Part of a small language model's weights: 2 heads of 64, 117M tokens.
MLP neurons of a small language model. Each row is named by its layer, matrix (down: output weights) and neuron, and shows model dimensions 0-159. Each number is 128 + 24 x the weight over its row's rms, rounded and kept within 0 to 255. Numbers have three digits each.
Before each neuron's rows, "raises" lists the tokens whose logits its output raises most directly, leaving later layers aside.

raises: ";\n\n", ";\n", " |\n\n", " ·", "]"
L4.down51:105150118138133083115129136135138170132109136091087078112113140161143080109142090138137151136139125133106115138117158114144123151144085132150113185051108153073180092148179141107097117089143096151142149155127086128141039159147121149160115102147122139109145162112131157119107132167146105146105154136154129134153122126178136108097123102153144130144145127143110133127140135122120130127144124105134104131153114146109119141141148118098150108122113135144135153125149141096147120141089100

raises: "al", "ally", "als", "ality", "alt"
L2.down476:143147108108094153078149107110128107133127105171112131104168138144154104160089131129064091110102102143149154169133123119116117130143148098113158129103118125162093111116123156150086163121108090124169112141153102153126066099140137119189093146115137139128159124095147114140116139110124154151177109152131099133137111133156156103151145155087121126151109169161165134129119148102160177117117117137111133148151151125136104096142117150142128091151102147094095126154153085121137143140146129

raises: "1", "2", ")", "4", "3"
L3.down448:130126100159126164122145122125110166110127118145112128093137134135160103149060100105107111144142107136154086113168101148145111103136153157085137115114147157114105173100165150144136108109127124121152156167112141116128139143174120139166169150140166107154106106129139156114154108110125181106147156134137129129170105145119136101081076146136154143097114140110126099159079144146149134062132143083142128134135127121103147095087116121103151098147108117132128157104138119127101176132134097

raises: "]", ").", ").\n\n", "),", "Species"
L4.down565:093113136133142116172126158132154107119110143099123140093104138165111125142133122134119171145150115110117090147132096122152156157151136143109076144113163097113151170081133139126113112157137136153153152125119100099138158170137120113121133123123106140123070125183099166090132139142176149095130120128112142122098154137122111075097148127149120176152147114138130188134166122143077123106113095078113130149140191147125119095137125132115117131144134098116143147132113081157114111122094097

raises: ")\n", ")\n\n", ")", "),", " "
L2.down747:130113126118160138119131065122110113118153090117095110142116129147161156112061081156086140142186126152097100168161115168119111139099082138176107151127135139117130111104158133097131096146119126087177110127122130144140075105109131117147147161116151186168167129138102105155082136121123147088122100109113140156165129147145139098143133114109098150137149136128169138140150133123118110105146124102122116127172130147128104124126127083140113115105085123135141155115124151134133150158106143

raises: "):", ")\n\n", ")\n", ")", ":"
L9.down322:108176134117121155123144130116125096119204113109091179123102171084168080142136148140150096119145113103129109146109095130133105130117116091173116144107136130086154153143113108129098110120149134131153120126109085102102121102114116116124135115157085142120145135152151119134154124146156142107160134161081091154164105135131122122103112100145162140133115140150121168139130130109188104127123149080158132111116163121120157117133159123100139082104111150163151158115082144160111165125123098

raises: "ble", "gl", "ged", "g", "b"
L2.down596:077104105119136128116117141128116132108079125060154104105112114132110127094137162160120133129156111158139120138144136157171140154150155082110194118136167148165097123138110175098137129112151141141107152165143143099114155118150106099133176125107125134141092108140163117088106099105162140153109129131116148113122070196120127129152111116122131105139173111110128155130097163163155091153103158145084123126125131147112157085133106156136154115122132142144141149133143152122150133118111142

raises: ":", " |", " |\n", "b", "."
L4.down756:086118173120144153153114088128115100127146094139110135110132155133156126132114118139079149120130110148066157110128142158086113169168130130125166099161126107124145110144084075154148192100130131161124141129131093119117112147133146118121119153119149160157150127135089176125104131111108115150135178096091106175148143115114167108124118147111107090131147114151130140071152110109126166123118138120116135099119103139095115143128118080095138107156141152132130124135120167129110193130124141

raises: "gl", "g", "ger", "ged", "ble"
L3.down730:094112101152088155135110089142134128134136143091138114126117050132118114133146128151108162121162123140118156128155110133136144088155121094134176099152147121115076108103132171093134118121151088104098169152147167105124127153141087140122154107112141123116119115129139138086118131097154165141109094113138154121134107143084117099150161155133108125149139088110117137136115156122148092143123148178138075159083160159105140112138095159159133151109131175127133116164174137129126149120148118

raises: "0", "1", "5", "2", "8"
L9.down864:159133106104140166152100138085135118114108099142147123126159152134157183116072118126061160141093147152088127098138147144137135130156147172121135139147200135111149132066143148137124117123105114124134109162109130098118124152146118119136161141103155136166120110194150121135139123089138164127119114101121115167155141124129125118144129106138132145141100105100136101138102088147098104106155167074126112144139138107135113142139104113107089137113133131133171121089148106105120175163131145

raises: "0", "3", "2", "1", "6"
L3.down893:090177165123152115165114120124116149120123118097155122082104143118164143157119137129073111104117132126148178109148094165067086139151131155178108101137137145154127140115119121141158139162155118101157120165126126130108144159109096146134116134141132121118107097155154158103139119108119128117139117101135133108168166084128103142111122163124095133112117141108148097147109054105136154092127156130147147148180113076125103132111134103124127088147134147137126136100131140129120142175075118

raises: "out", "led", "les", "side", "ure"
L9.down62:112105131145173114109101071123143107133131147111142121133111102118147149108189124122121135126162142136149158122162137092119116126111077116123120154121118112095109083134100131119116140119144148143139124168117140112132091099139113092188153113172126122128140163136086127149129087087107125132097204123128164130118124127106154162151108155141103084130109124155132106138111145120085139130135129130121099119151094139119102124137123092105150136153171187137149184154086094148161126145157134

raises: "y", "a", "al", "1", "2"
L3.down386:187127112118114164099102131137110131095120140152140099141147161137114160147151123136103142098136087098152138123135161145130088150123136170157162106133122121146128159141141129199128140072114138159100142113115109136121120115165122135173165151151128101137153082158132141128134095066146117104135141122110142131120095125118121072160068127112174124120139150100155130129106151142156155142100155121121118130137104120165137114100100124114101122174108091117135144107147139105115173137108073

raises: "ly", "led", "ast", "les", "ather"
L2.down327:150111152161132124110139126137123152108159137121152110140110101078145103129127144142140143127142158124134106138132125129141124134080092124105156139121096125166094159127126139145116133182106125103134108076171126091172107142148151141163103151096137155141146121150149157134137086070117150122153141090131151125119086119101125138098112103149137174108101120109154150190095159119107116178151130159114139099172131103079146094093142098129116154124116133114087128141171121111105128153167105

raises: "elf", "ee", "ely", "el", "ew"
L8.down324:128153141097155126095120157128129119114166113141103123162152069155081109131132116076150125076143134165100145152169110116145127144120121146125125113126113123148144110126133132110140126147168140112098143108144118109150132119144142125154105133114108113086060124145145170105070201106152118101144144089104122161153150119118091113132152120131136126110117151139116161143129089173099107122126135142117189134116140127129146136107152141111127181121105090145144121152155078120095172152110112